Part of a small language model's weights: 12 layers, 491M tokens.
MLP neurons of a small language model. Each row is named by its layer, matrix (gate and up: input weights) and neuron, and shows model dimensions 0-127. Each number is 200 + 30 x the weight over its row's rms, rounded and kept within 0 to 999. A neuron's up and down rows have the sign that makes its largest values positive.
Before each neuron's rows, "fires in" lists the words (lower case) most often at its 100 highest values on Wikipedia text that the model never trained on.

fires in: "united", "code"
L2.gate173,182,157,207,184,197,208,210,179,191,234,173,187,177,285,180,188,210,185,224,182,197,216,214,186,199,232,234,211,199,222,254,165,156,229,190,138,194,174,207,180,228,195,180,216,155,201,198,198,174,179,190,155,220,227,174,164,245,191,198,266,236,198,175,234,203,206,189,203,198,176,199,207,156,209,182,191,193,180,237,201,161,181,166,181,221,142,203,160,229,165,215,188,171,219,161,201,192,194,222,245,126,237,215,162,176,225,203,167,180,226,174,187,135,173,151,185,183,152,162,233,200,182,199,169,217,219,212,151
L2.up173,183,150,188,211,231,185,242,171,224,153,226,138,261,182,177,251,185,186,232,198,188,210,225,159,146,208,183,248,216,192,188,188,164,192,211,209,177,144,173,163,184,187,150,165,246,178,151,179,176,204,188,152,225,176,145,162,204,245,186,206,151,173,208,214,205,208,227,194,261,168,155,220,157,210,209,187,203,242,139,199,219,208,151,178,186,231,196,244,200,216,215,212,244,199,207,167,157,275,194,195,258,216,176,133,208,166,197,214,202,229,180,214,188,235,176,202,215,212,162,189,206,224,241,156,181,156,186,182

fires in: "were", "had", "not", "subsequently", "was"
L8.gate458,233,121,162,176,199,210,173,206,135,255,216,233,193,191,213,244,176,246,266,237,208,162,194,183,190,199,229,177,195,224,220,219,197,252,212,213,204,152,165,176,208,248,223,212,200,150,198,205,236,218,201,166,246,194,186,176,267,213,218,216,207,216,148,193,165,197,206,207,186,180,247,213,215,172,233,235,162,151,219,249,149,278,226,193,235,168,204,192,197,214,163,243,217,186,193,229,164,144,164,213,188,190,175,241,173,243,232,255,180,187,175,227,201,269,187,204,181,205,178,178,220,233,220,177,185,177,243,186
L8.up458,213,180,232,200,208,208,190,204,230,223,266,189,207,193,156,186,218,218,218,215,205,188,219,173,228,218,273,250,197,191,246,221,220,207,211,135,262,223,203,195,228,206,225,214,224,205,206,172,216,188,168,199,209,127,201,189,159,159,156,189,206,238,164,176,176,197,207,157,178,209,206,240,247,178,225,182,212,224,179,207,211,217,158,170,233,233,197,191,219,200,199,141,184,226,195,208,184,178,162,271,150,203,189,206,211,232,155,233,204,184,200,217,240,235,223,298,161,214,193,229,189,196,179,203,192,168,240,203

fires in: "state", "express", "opened", "stated"
L4.gate421,261,222,235,133,162,195,206,188,184,166,208,195,223,172,206,189,181,191,229,275,156,205,212,199,159,224,247,194,162,221,198,201,160,153,220,219,218,227,193,232,174,248,175,207,192,191,209,222,188,160,150,184,187,210,200,156,207,279,234,188,231,225,131,232,232,223,223,155,170,192,196,184,235,192,201,176,201,179,231,209,186,230,161,206,194,213,213,190,196,233,186,244,200,183,199,201,172,255,197,215,151,152,195,232,286,203,268,188,191,188,226,145,194,191,195,204,177,190,171,173,228,199,190,207,220,226,216,199
L4.up421,253,179,208,173,220,178,126,173,229,191,181,169,180,184,210,197,161,169,181,191,200,169,220,198,191,186,156,193,239,206,178,205,234,236,217,212,204,187,169,217,224,183,190,197,181,190,180,219,203,228,184,143,203,258,211,192,190,189,252,238,195,187,261,206,160,235,186,164,223,246,182,207,190,190,173,96,219,216,221,207,220,235,147,180,193,231,220,238,180,185,237,227,135,149,201,173,222,207,219,170,228,201,179,226,207,261,202,206,191,163,172,232,171,233,223,193,207,186,144,202,184,121,225,225,154,209,183,217

fires in: "united", "royal", "security"
L6.gate395,223,202,202,192,169,199,177,119,137,175,173,223,214,182,184,207,170,254,217,223,201,253,243,184,225,295,221,190,231,226,247,243,187,197,185,176,245,182,157,175,169,175,168,260,168,210,257,202,223,188,160,170,201,187,221,198,209,256,204,216,199,188,187,195,249,185,162,220,192,208,202,202,223,187,202,210,179,213,212,227,148,211,140,201,177,239,211,213,228,209,162,127,184,190,226,191,207,169,164,147,161,236,189,214,206,142,197,244,213,185,169,189,185,231,186,186,243,180,180,226,228,215,190,167,199,183,167,152
L6.up395,199,212,209,142,250,204,209,210,211,227,169,167,232,217,161,232,238,222,228,205,208,208,195,237,184,207,152,159,213,211,261,148,172,202,153,201,256,209,228,171,192,186,155,220,219,201,216,210,235,189,161,156,177,187,175,271,227,186,215,157,205,162,187,220,198,194,212,186,186,121,195,196,178,180,208,137,196,220,207,258,209,244,154,186,193,213,231,211,210,244,230,205,187,168,149,150,205,200,149,195,156,167,151,207,219,183,190,233,225,256,175,135,210,210,199,197,156,180,88,162,218,190,205,217,204,189,206,175

fires in: "2", "0", "3", "apps", "usa"
L4.gate63,206,217,188,154,192,204,221,203,181,230,236,233,239,206,223,164,201,228,160,228,171,216,245,191,206,195,159,210,214,167,198,199,145,156,212,232,194,201,176,188,174,182,150,150,226,153,186,217,209,232,186,193,208,232,218,205,255,230,209,203,177,177,200,237,181,226,154,211,196,205,208,182,196,204,213,175,183,193,149,239,206,223,171,104,176,148,191,140,262,207,281,224,249,202,240,155,241,245,185,234,167,180,205,192,219,185,226,176,211,188,180,224,196,175,200,132,183,190,189,176,173,119,166,204,182,229,212,197
L4.up63,204,165,174,206,205,189,211,233,275,167,232,216,238,236,136,213,181,215,221,174,184,182,198,222,219,177,201,228,153,194,164,210,176,188,195,201,220,180,210,176,175,166,201,206,238,250,192,195,204,212,243,278,209,255,198,147,202,228,187,173,145,223,173,227,203,222,201,198,208,183,180,225,156,195,213,202,207,236,214,215,229,184,258,205,134,143,153,193,162,178,216,176,240,241,184,240,165,185,242,147,243,171,199,184,169,193,221,244,281,136,189,144,204,218,195,229,154,223,225,183,193,216,277,156,278,194,214,167

fires in: "as", "assembly", "was"
L6.gate147,273,202,171,220,250,177,221,197,149,188,193,215,203,211,194,175,158,258,227,167,217,230,194,199,220,199,165,232,173,181,189,202,231,243,162,195,176,198,231,171,214,219,187,251,202,167,235,258,171,222,182,151,221,224,176,162,210,214,185,199,160,191,178,246,148,154,197,232,175,249,198,206,141,189,217,242,184,257,212,225,199,213,224,168,223,168,229,151,207,220,230,167,149,156,141,182,235,198,229,172,170,208,208,196,206,215,164,202,175,198,181,187,228,193,186,184,189,221,194,173,173,193,195,218,199,232,232,141
L6.up147,231,225,188,227,216,146,162,248,196,209,213,242,216,224,196,213,161,225,271,186,239,223,182,197,166,159,189,223,152,174,202,175,198,219,199,224,217,272,242,184,240,209,210,194,174,255,305,251,205,193,178,231,170,164,196,206,181,184,218,221,215,230,151,284,153,248,172,204,219,185,214,185,213,190,185,156,198,205,209,224,189,195,237,180,210,228,262,216,194,187,189,177,186,131,157,159,192,203,182,225,179,227,187,237,227,242,176,145,206,196,153,118,241,208,219,199,177,244,217,190,166,226,243,236,218,205,202,195

fires in: "0", "1", "12", "2", "11"
L6.gate448,165,167,197,144,137,270,255,233,188,199,209,199,223,254,229,174,162,202,239,185,229,195,180,211,216,219,224,170,150,185,153,186,198,208,223,219,216,186,199,174,203,208,185,175,182,194,159,200,130,170,210,168,197,194,201,192,152,212,232,182,156,183,191,194,198,249,134,232,261,175,236,175,200,166,237,149,293,220,175,223,245,190,205,181,180,162,193,176,242,252,231,213,221,181,186,168,246,227,213,188,176,175,189,190,181,220,193,191,159,195,182,189,160,213,206,244,239,214,190,183,201,194,159,164,145,153,191,210
L6.up448,174,213,220,221,177,251,203,207,177,221,159,203,226,211,181,209,204,185,182,191,247,144,246,224,225,201,197,191,257,206,207,207,118,250,259,198,157,167,206,226,182,212,166,177,263,248,155,181,233,216,195,253,142,173,185,164,212,211,226,193,179,197,194,226,178,223,182,221,186,182,174,192,156,192,205,156,228,191,174,172,198,238,272,200,134,182,166,131,186,245,218,207,213,220,175,202,219,208,173,162,195,222,156,187,200,234,213,214,238,210,209,188,199,183,192,168,213,208,197,185,224,237,231,204,242,157,171,182

fires in: "who", "whole", "sport"
L4.gate105,198,183,212,227,191,230,244,245,172,224,231,238,151,168,220,228,169,191,202,154,189,181,142,185,182,218,176,144,189,199,161,176,235,182,217,176,193,183,190,227,229,187,152,246,218,148,216,181,142,201,166,249,223,251,238,170,196,213,216,186,296,194,233,200,276,233,176,192,231,172,190,201,221,198,235,183,235,207,189,202,202,229,157,215,209,233,223,218,176,173,163,205,147,194,150,221,161,168,182,187,159,174,170,153,230,214,212,188,189,218,170,195,250,235,159,232,233,150,172,180,245,175,240,179,236,184,155,211
L4.up105,214,202,246,205,200,200,202,188,138,176,183,226,258,133,147,220,219,161,276,255,226,193,203,211,184,210,202,189,197,167,217,223,169,166,200,220,219,193,156,245,138,198,204,201,238,162,179,187,204,241,253,204,229,166,200,212,210,201,227,221,200,255,178,269,176,193,175,175,180,189,242,208,199,178,239,224,161,151,142,231,265,206,257,165,180,204,199,179,232,185,210,212,176,234,244,249,218,203,176,207,187,192,157,225,211,219,210,194,223,213,224,170,209,229,181,180,231,214,150,194,166,174,202,175,183,191,192,178

fires in: "1", "made", "2", "12"
L6.gate523,179,148,232,221,208,177,181,242,175,211,192,182,227,194,175,179,219,172,192,207,232,237,239,220,214,182,255,217,200,174,219,194,189,220,191,157,231,188,231,170,197,213,199,199,154,237,223,201,204,152,202,210,237,198,186,218,200,233,175,180,165,181,219,219,187,164,201,271,186,220,144,195,211,208,232,196,232,196,213,179,194,179,151,215,246,190,168,181,196,194,196,204,184,134,233,186,241,156,130,200,185,144,174,215,196,201,202,233,232,204,245,182,245,195,179,146,182,225,198,199,209,166,183,168,176,169,223,206
L6.up523,149,235,206,196,261,195,210,199,203,221,220,148,224,187,214,151,187,178,166,167,159,199,210,230,173,197,160,217,180,229,193,227,202,206,223,189,247,171,171,209,214,219,190,217,262,241,186,202,225,190,232,172,192,222,199,174,231,227,231,206,201,191,215,198,200,220,167,232,188,210,194,164,171,187,225,123,222,205,193,230,218,210,187,168,179,237,208,197,214,180,215,183,266,213,221,142,158,182,204,219,232,243,215,220,204,151,208,243,193,242,213,177,140,184,200,171,263,170,204,183,225,240,174,180,182,190,192,245

fires in: "who", "when", "where", "whole"
L2.gate477,204,177,215,276,187,221,192,179,168,201,194,176,199,180,185,186,195,223,233,149,171,174,168,222,270,210,225,164,198,138,160,215,224,249,158,228,227,192,200,253,199,169,141,250,187,141,182,182,200,238,204,229,172,192,204,208,124,189,212,208,185,234,239,176,224,232,237,204,220,133,208,212,205,211,201,180,194,188,179,193,212,225,166,234,169,264,190,207,233,178,174,195,256,241,213,203,220,211,191,217,137,168,216,215,265,199,219,208,208,200,166,192,202,255,183,229,232,165,184,168,221,152,213,178,144,242,161,205
L2.up477,158,192,205,230,205,270,242,206,155,234,253,198,206,164,171,154,163,246,247,195,195,190,185,213,199,222,182,223,192,135,201,203,201,275,201,196,191,154,205,190,210,165,186,218,206,152,232,181,199,209,238,217,191,190,237,184,182,192,228,222,195,189,223,194,190,218,205,247,186,175,198,195,177,189,205,180,214,197,177,231,233,266,176,222,187,246,244,208,236,156,181,224,234,269,245,200,157,219,183,193,164,184,201,190,245,242,214,209,213,170,148,189,190,220,134,176,269,189,231,202,181,231,158,174,200,219,223,192

fires in: "an", "alanine"
L6.gate77,183,172,226,171,186,212,215,160,135,227,214,171,206,177,172,157,217,207,191,188,194,198,204,221,178,264,203,212,179,221,193,216,193,173,217,168,192,170,219,182,168,229,227,154,188,153,138,200,177,209,190,192,195,229,191,249,219,253,174,206,204,166,157,220,221,135,185,171,183,233,214,203,232,235,225,160,187,225,202,228,190,215,175,191,167,221,168,191,226,139,229,177,199,220,183,223,243,187,234,135,181,194,179,184,230,221,223,240,178,171,214,209,242,131,168,178,193,250,224,228,235,208,212,178,119,190,182,205
L6.up77,224,223,193,169,167,223,224,166,167,169,202,180,186,154,144,180,203,206,174,208,182,158,168,205,233,266,205,231,193,235,193,253,244,192,173,178,193,164,208,250,180,213,204,156,168,211,125,176,206,151,199,209,171,200,212,230,189,197,172,189,247,221,206,224,254,186,202,169,257,195,226,205,215,254,192,198,224,168,229,164,167,172,183,210,202,214,166,187,192,155,191,125,217,223,229,222,181,186,171,153,176,241,254,193,219,193,269,247,206,208,230,237,239,199,219,201,186,250,223,241,177,177,312,244,170,235,144,252

fires in: "one", "punches", "saskatchewan"
L2.gate213,159,210,156,190,192,189,218,196,244,241,231,183,215,170,198,210,132,188,145,123,211,212,189,180,237,197,232,220,247,221,187,205,196,216,189,191,180,186,221,162,177,206,223,216,246,255,220,217,205,167,169,189,201,215,230,203,189,202,224,194,210,207,199,203,185,222,162,219,224,210,230,179,189,176,225,181,224,186,246,243,240,229,155,258,223,155,209,224,213,176,223,198,191,155,168,213,123,224,215,249,186,201,205,189,183,192,208,190,161,254,221,206,237,265,166,214,182,176,207,225,213,245,208,211,119,208,204,187
L2.up213,199,204,146,205,236,188,210,187,227,240,237,167,220,170,213,213,190,243,200,140,158,223,185,193,178,171,152,215,216,177,184,177,265,177,178,172,170,185,188,218,218,217,205,194,231,152,217,184,235,247,187,187,187,221,225,158,217,239,177,181,219,217,157,196,250,216,186,174,213,179,226,221,157,206,189,155,248,194,202,208,177,210,179,173,186,164,205,236,212,195,232,208,256,180,189,243,208,218,197,167,172,180,217,183,223,142,206,169,214,215,196,177,273,184,169,214,236,196,165,240,199,196,179,213,196,155,198,129

fires in: "a", "an"
L8.gate361,230,219,197,210,224,241,203,167,204,185,234,176,231,206,183,198,203,182,137,190,155,258,268,221,174,201,160,215,206,189,188,222,169,227,212,134,156,207,197,211,219,172,208,203,215,154,196,222,200,254,206,207,182,170,202,208,202,217,216,225,210,185,242,202,209,231,225,205,138,178,251,169,212,196,183,185,180,241,297,199,202,230,190,170,168,194,195,202,192,165,177,183,152,220,178,216,218,137,235,204,174,169,134,202,215,192,171,179,175,222,210,280,246,199,203,224,225,205,245,242,188,198,200,169,123,145,218,239
L8.up361,219,158,199,175,191,153,218,195,212,233,169,200,176,193,217,204,197,193,156,233,182,192,177,209,208,213,178,219,205,243,189,227,222,157,178,177,195,193,238,252,175,215,213,239,211,156,209,152,261,142,234,229,225,191,148,226,201,211,185,172,208,179,200,123,172,256,165,185,201,188,212,161,188,230,168,175,200,169,168,153,206,187,182,183,202,183,235,161,221,190,285,224,217,206,210,182,248,174,249,246,189,190,209,230,201,211,167,215,273,206,194,211,218,170,162,184,171,208,230,197,193,227,202,151,236,199,168,243

fires in: "public", "career", "state", "special", "national", "express"
L4.gate360,234,238,260,175,208,233,197,202,211,156,164,208,249,229,181,152,211,189,197,236,220,183,238,202,171,211,183,146,215,202,167,207,208,217,258,179,240,198,179,185,161,200,190,161,206,231,168,217,163,156,207,160,201,174,231,167,214,178,210,183,228,199,170,231,233,166,192,211,175,149,223,181,190,162,132,208,212,224,209,200,178,204,137,195,230,221,284,235,205,264,210,227,162,200,231,199,198,148,182,214,231,197,213,190,188,240,228,180,210,197,159,204,219,193,163,180,216,205,172,179,126,178,187,198,205,200,219,224
L4.up360,210,195,235,169,210,175,168,211,198,208,202,159,222,202,215,244,228,256,177,212,242,232,204,186,254,196,251,181,266,228,212,227,168,146,170,225,216,211,215,220,213,197,228,155,199,180,211,150,179,173,251,194,208,190,229,162,182,193,266,229,200,205,170,212,209,136,222,190,182,202,162,209,259,220,161,186,127,210,245,212,211,215,146,149,174,180,249,228,185,219,224,173,215,165,195,152,154,258,164,217,224,182,241,211,157,193,251,185,226,162,165,166,180,217,217,221,120,203,175,188,172,175,238,188,194,227,226,203

fires in: "an", "year"
L6.gate551,182,179,195,172,165,245,209,216,222,208,150,165,189,230,203,196,161,181,197,212,199,219,146,188,190,217,155,172,189,141,209,199,209,153,217,147,214,221,223,197,234,164,205,173,186,224,176,161,233,194,178,211,221,190,150,190,147,218,174,169,256,174,204,213,172,217,227,228,220,239,229,212,204,127,224,155,167,221,247,225,193,251,201,208,162,209,194,241,244,205,268,191,204,154,220,184,218,186,217,205,190,187,200,178,211,177,174,167,139,216,150,195,202,228,187,190,196,158,161,172,236,185,195,147,185,207,202,267
L6.up551,204,253,184,232,230,182,167,212,159,222,214,213,183,198,180,209,178,231,235,235,202,189,215,179,216,208,246,178,229,169,220,183,230,211,186,253,258,234,189,206,192,223,205,190,241,229,249,168,233,139,201,197,190,178,187,188,217,227,196,214,225,198,238,220,209,182,136,221,272,178,246,184,179,220,121,257,192,197,244,228,184,203,142,203,160,180,206,181,248,132,208,201,209,229,194,248,123,223,215,247,154,190,167,200,136,198,264,219,147,199,183,200,209,176,185,267,184,173,204,208,196,191,184,242,148,232,186,205

fires in: "years", "day", "days", "year", "race"
L4.gate6,176,171,203,195,184,244,216,183,182,138,184,190,194,216,201,203,190,227,201,191,244,147,234,196,224,250,189,184,206,193,229,220,218,209,186,234,240,212,187,182,194,197,203,125,162,218,247,222,221,216,215,271,206,214,216,167,201,214,226,195,203,151,175,210,232,200,147,115,181,180,225,165,200,189,206,227,204,206,171,238,191,196,154,140,159,182,166,158,233,159,239,162,212,254,165,174,226,197,210,234,204,156,174,204,167,211,195,245,195,169,196,225,208,224,200,194,191,199,190,199,234,261,182,205,175,212,238,207
L4.up6,223,206,225,212,198,217,181,211,222,110,175,223,229,205,143,191,225,174,238,212,237,198,176,198,180,200,234,149,191,200,182,201,199,173,223,184,224,197,203,162,184,155,215,184,162,217,320,211,253,207,225,236,189,201,192,188,265,228,193,203,189,196,225,195,209,203,191,199,225,202,230,162,150,162,183,188,168,213,227,247,266,193,174,156,180,193,244,215,223,178,237,207,209,219,189,243,220,196,180,203,173,146,164,183,249,206,200,225,203,235,233,202,254,211,153,201,192,199,195,213,229,188,158,198,186,209,199,169

fires in: "1", "along", "12", "down", "11", "download"
L4.gate52,148,183,185,157,164,227,249,192,219,226,119,214,169,220,245,151,204,202,184,168,226,233,214,204,193,216,221,151,258,224,216,227,133,167,184,155,200,171,140,178,220,204,157,208,202,187,204,220,255,174,216,220,238,233,178,173,215,165,254,169,220,188,165,187,231,217,191,204,226,250,156,189,249,187,215,159,188,185,198,229,203,180,142,210,160,180,200,188,185,189,248,235,216,173,207,214,205,188,228,194,197,212,216,226,215,219,208,254,146,155,194,178,204,217,227,141,191,186,163,241,170,189,185,215,169,217,198,143
L4.up52,173,168,252,191,207,245,174,176,254,220,214,138,228,201,143,234,179,199,207,219,235,180,286,184,177,249,176,238,173,254,196,260,175,150,161,212,124,187,165,201,230,190,178,202,189,244,135,181,178,205,197,171,268,171,226,197,254,238,214,200,224,204,216,237,179,161,177,217,216,205,206,171,214,188,172,238,212,199,156,179,181,213,123,236,182,203,168,223,188,186,196,219,191,216,196,233,206,200,223,165,208,156,190,172,176,175,186,186,142,227,223,194,212,177,184,122,194,191,204,221,234,149,244,242,214,173,230,180

fires in: "1st", "third", "second", "largest", "mi", "year"
L8.gate489,202,207,180,174,202,199,206,193,167,207,195,223,264,272,196,203,183,181,184,175,205,173,204,230,157,203,149,196,195,177,196,218,147,241,197,182,186,175,197,199,233,181,201,188,168,179,144,200,168,269,203,213,184,122,174,210,206,202,212,219,202,190,176,256,202,144,246,176,183,222,256,166,194,187,243,195,232,206,196,183,126,276,232,183,223,163,227,195,254,181,168,245,200,172,194,219,217,175,216,143,218,166,208,210,252,232,247,201,181,184,220,257,194,155,211,189,260,167,135,211,197,183,192,191,206,221,202,243
L8.up489,238,204,185,188,227,191,235,183,203,260,219,233,186,186,162,242,187,226,181,199,225,124,212,151,186,223,249,225,224,238,222,179,223,169,191,167,176,180,200,196,226,173,171,233,155,269,196,135,173,200,262,174,227,227,218,171,214,194,238,193,171,173,223,221,226,184,202,262,191,172,191,166,130,265,199,159,226,207,213,174,181,204,215,207,193,263,198,220,237,246,208,136,150,227,189,195,200,187,175,241,172,190,219,217,208,216,223,206,212,184,176,156,230,219,215,179,194,173,170,250,212,213,155,203,203,252,131,190

fires in: "one", "first", "two", "time"
L2.gate296,187,207,178,168,234,269,198,194,203,217,229,211,167,245,198,209,171,215,204,184,231,228,212,208,171,183,145,202,184,156,169,181,102,161,180,225,189,188,146,215,179,164,160,160,216,181,156,238,156,201,165,165,148,130,237,247,239,174,172,217,199,232,209,245,216,141,213,186,205,174,220,192,208,183,188,192,200,159,129,222,141,247,164,166,242,184,186,207,238,197,187,201,263,225,203,215,227,184,212,226,270,200,269,149,211,224,173,196,163,196,179,218,252,200,179,165,264,156,227,213,205,160,177,169,175,163,187,190
L2.up296,195,219,202,196,179,226,215,195,180,197,198,224,162,210,200,209,190,169,220,160,186,188,215,181,201,133,221,160,123,216,238,212,192,158,201,228,238,159,116,224,265,257,237,196,185,181,135,187,174,233,211,177,210,196,231,212,193,222,231,209,180,223,217,194,191,190,235,189,195,179,275,210,183,142,184,234,171,212,217,213,174,184,179,212,255,192,252,165,228,185,190,218,190,189,195,167,229,293,192,213,149,203,219,198,221,191,176,224,232,233,169,234,195,226,209,203,159,203,241,172,249,104,186,180,146,235,210,198

fires in: "2", "1", "ferencváros", "as", "0"
L6.gate195,221,175,140,222,185,153,169,215,219,198,188,194,210,199,180,174,182,241,150,176,206,252,241,223,216,196,181,151,147,180,251,193,217,210,245,178,196,215,176,196,174,170,203,208,180,164,223,239,172,262,189,189,193,233,208,237,233,221,200,207,195,208,197,224,187,165,210,255,214,250,208,177,270,209,147,189,241,252,150,227,209,185,211,141,192,101,184,182,183,157,214,204,249,190,208,187,210,209,215,201,194,241,187,154,179,215,205,149,169,157,226,205,188,181,203,104,158,165,239,201,230,173,151,213,257,168,206,200
L6.up195,161,226,170,188,183,238,159,197,192,196,206,200,187,189,215,193,229,233,220,130,153,203,164,218,206,227,192,232,231,216,247,139,275,169,219,247,211,184,195,197,171,182,192,203,173,229,201,171,187,222,173,210,217,192,248,204,261,194,201,246,223,224,221,224,194,252,218,168,224,181,163,230,223,167,181,287,167,246,171,212,161,179,198,175,195,163,247,236,192,144,245,251,220,235,180,122,209,230,159,183,212,201,230,181,190,201,237,179,202,211,208,224,153,225,201,167,234,147,279,173,208,215,205,171,183,132,157,175

fires in: "1", "1st"
L9.gate382,193,203,221,197,186,199,239,214,166,161,165,161,250,244,205,205,191,177,144,169,151,208,191,219,213,250,212,197,148,204,219,177,191,202,210,226,250,180,180,208,217,198,228,228,97,171,194,226,194,231,164,214,196,188,195,172,244,232,204,210,212,209,150,213,193,206,177,220,230,227,223,205,174,232,181,147,180,246,167,216,187,202,180,125,141,230,172,124,181,182,214,227,221,136,175,215,191,168,170,169,231,133,185,210,149,198,124,206,209,176,212,214,190,199,277,199,251,213,212,165,214,233,234,211,182,149,214,136
L9.up382,210,219,208,239,239,237,180,179,190,198,243,222,173,185,191,175,183,214,163,227,135,269,208,171,170,215,185,188,182,213,157,257,194,235,213,207,193,186,199,192,235,205,227,244,237,207,215,170,185,200,227,185,193,194,223,225,190,198,206,173,181,202,195,209,220,188,186,215,216,171,203,214,182,191,206,217,168,211,209,237,214,228,183,216,211,191,215,200,231,172,195,182,247,240,230,218,187,211,230,169,225,200,250,211,173,187,187,173,191,179,256,205,213,191,178,194,235,163,163,258,225,180,210,203,259,139,173,149

fires in: "as", "so", "whether"
L9.gate337,161,216,244,184,165,172,191,178,182,199,182,180,219,141,137,219,179,260,212,179,212,253,170,211,169,201,223,219,155,187,176,217,202,234,177,234,198,141,198,160,225,163,178,195,208,261,211,244,132,233,141,180,184,208,174,199,209,202,180,169,171,165,170,200,186,232,233,227,205,226,202,203,241,259,133,212,199,196,211,258,206,228,232,226,237,228,185,175,157,161,198,186,199,230,153,209,221,210,174,185,172,229,223,235,193,181,234,208,194,225,201,216,157,215,211,227,196,224,187,235,177,201,235,189,184,211,185,244
L9.up337,219,204,205,191,243,200,192,207,148,171,247,249,166,227,197,171,168,158,157,145,178,217,205,158,156,186,210,165,198,148,171,218,197,216,153,234,239,184,222,167,166,217,195,222,215,188,195,247,183,182,193,174,217,190,267,150,213,168,241,205,200,215,197,193,142,158,202,184,206,167,171,163,149,197,209,168,176,234,214,208,265,225,182,207,177,251,214,213,183,227,161,181,245,166,228,220,153,228,181,218,240,212,185,203,218,264,169,218,251,178,170,146,219,201,208,179,232,226,221,198,255,195,207,190,165,169,166,205

fires in: "one", "no", "two", "without", "fifth"
L8.gate178,154,231,192,198,208,240,198,183,148,193,143,171,195,205,241,164,238,206,207,208,194,217,224,238,218,192,247,222,204,189,156,213,182,167,197,231,167,146,152,208,208,241,216,179,191,208,198,203,189,206,180,172,208,185,236,155,217,208,180,190,220,170,156,210,185,186,186,219,217,194,230,202,220,149,203,200,152,246,170,195,168,219,211,200,255,144,259,250,169,106,218,188,267,208,197,228,192,194,228,215,189,197,179,238,170,228,191,197,193,201,167,234,198,225,202,187,239,156,192,203,141,229,229,186,216,169,204,190
L8.up178,259,245,141,201,177,179,189,182,236,173,148,200,213,257,228,187,204,175,200,207,220,214,203,221,245,217,234,212,198,118,223,258,200,174,194,214,185,187,181,173,210,222,232,215,212,209,162,207,212,239,182,190,189,177,191,192,249,180,207,197,204,229,239,191,180,198,207,249,211,190,177,197,143,205,250,149,166,226,200,208,184,221,183,172,235,209,189,189,212,188,235,187,199,134,201,217,216,175,255,216,184,227,206,190,262,253,204,214,200,197,193,274,150,238,217,215,236,162,190,210,223,188,160,229,171,232,196,207

fires in: "an", "these", "other", "private", "syrian", "various"
L8.gate366,215,190,210,206,189,209,214,224,245,209,177,195,112,187,207,209,211,208,210,195,215,200,263,174,178,205,142,232,183,228,173,204,147,190,179,231,197,195,235,128,219,198,197,201,248,192,149,225,183,228,195,156,180,165,126,158,199,205,179,193,178,177,192,234,207,155,205,202,155,201,252,225,218,227,188,142,183,259,250,205,216,211,176,196,208,199,220,155,176,154,174,214,213,176,169,187,206,173,239,169,179,161,150,190,196,224,244,171,210,185,180,233,257,143,216,215,253,180,181,214,189,174,212,203,195,231,179,170
L8.up366,195,213,205,209,150,242,266,146,191,240,208,236,193,163,192,166,191,214,206,161,189,224,207,199,231,245,202,167,182,220,188,237,251,204,192,233,171,169,156,186,200,175,229,173,188,232,214,188,231,127,248,213,247,156,180,172,190,184,213,235,197,187,225,191,188,169,162,232,235,148,201,216,223,158,177,242,147,176,203,175,220,155,242,172,174,221,234,185,205,169,232,167,224,233,206,209,159,239,171,210,137,242,206,188,189,169,211,149,220,212,210,193,238,206,203,178,155,158,165,173,230,221,191,166,93,206,202,238

fires in: "one", "sainte", "cartier", "lewis", "swiss", "wife"
L8.gate474,168,214,191,196,151,166,212,201,208,203,182,179,233,218,220,136,220,169,191,166,177,188,195,227,157,197,250,194,127,234,210,227,177,210,180,155,156,243,219,212,228,161,307,210,192,233,248,194,195,172,179,214,244,249,199,242,157,178,210,209,246,195,236,248,175,158,173,142,227,200,238,174,209,207,195,149,241,200,191,284,200,197,237,178,225,254,181,197,234,237,244,178,160,120,179,180,175,172,177,223,235,194,157,208,141,221,207,227,238,195,218,203,228,160,153,204,191,208,223,185,201,175,223,166,146,187,221,161
L8.up474,210,212,141,234,180,197,207,217,193,213,172,207,238,223,165,240,195,200,288,203,235,229,190,194,207,184,144,148,178,243,152,211,258,160,203,204,244,145,138,217,262,191,206,186,205,208,179,140,233,168,187,207,190,212,220,218,237,240,221,185,212,182,207,169,155,170,227,221,191,211,243,168,169,184,173,228,177,222,171,217,216,214,174,288,186,199,248,259,216,190,173,258,242,223,175,189,205,140,188,184,218,217,221,207,173,217,193,233,207,242,168,180,269,184,224,226,253,189,224,200,238,209,179,185,216,172,248,180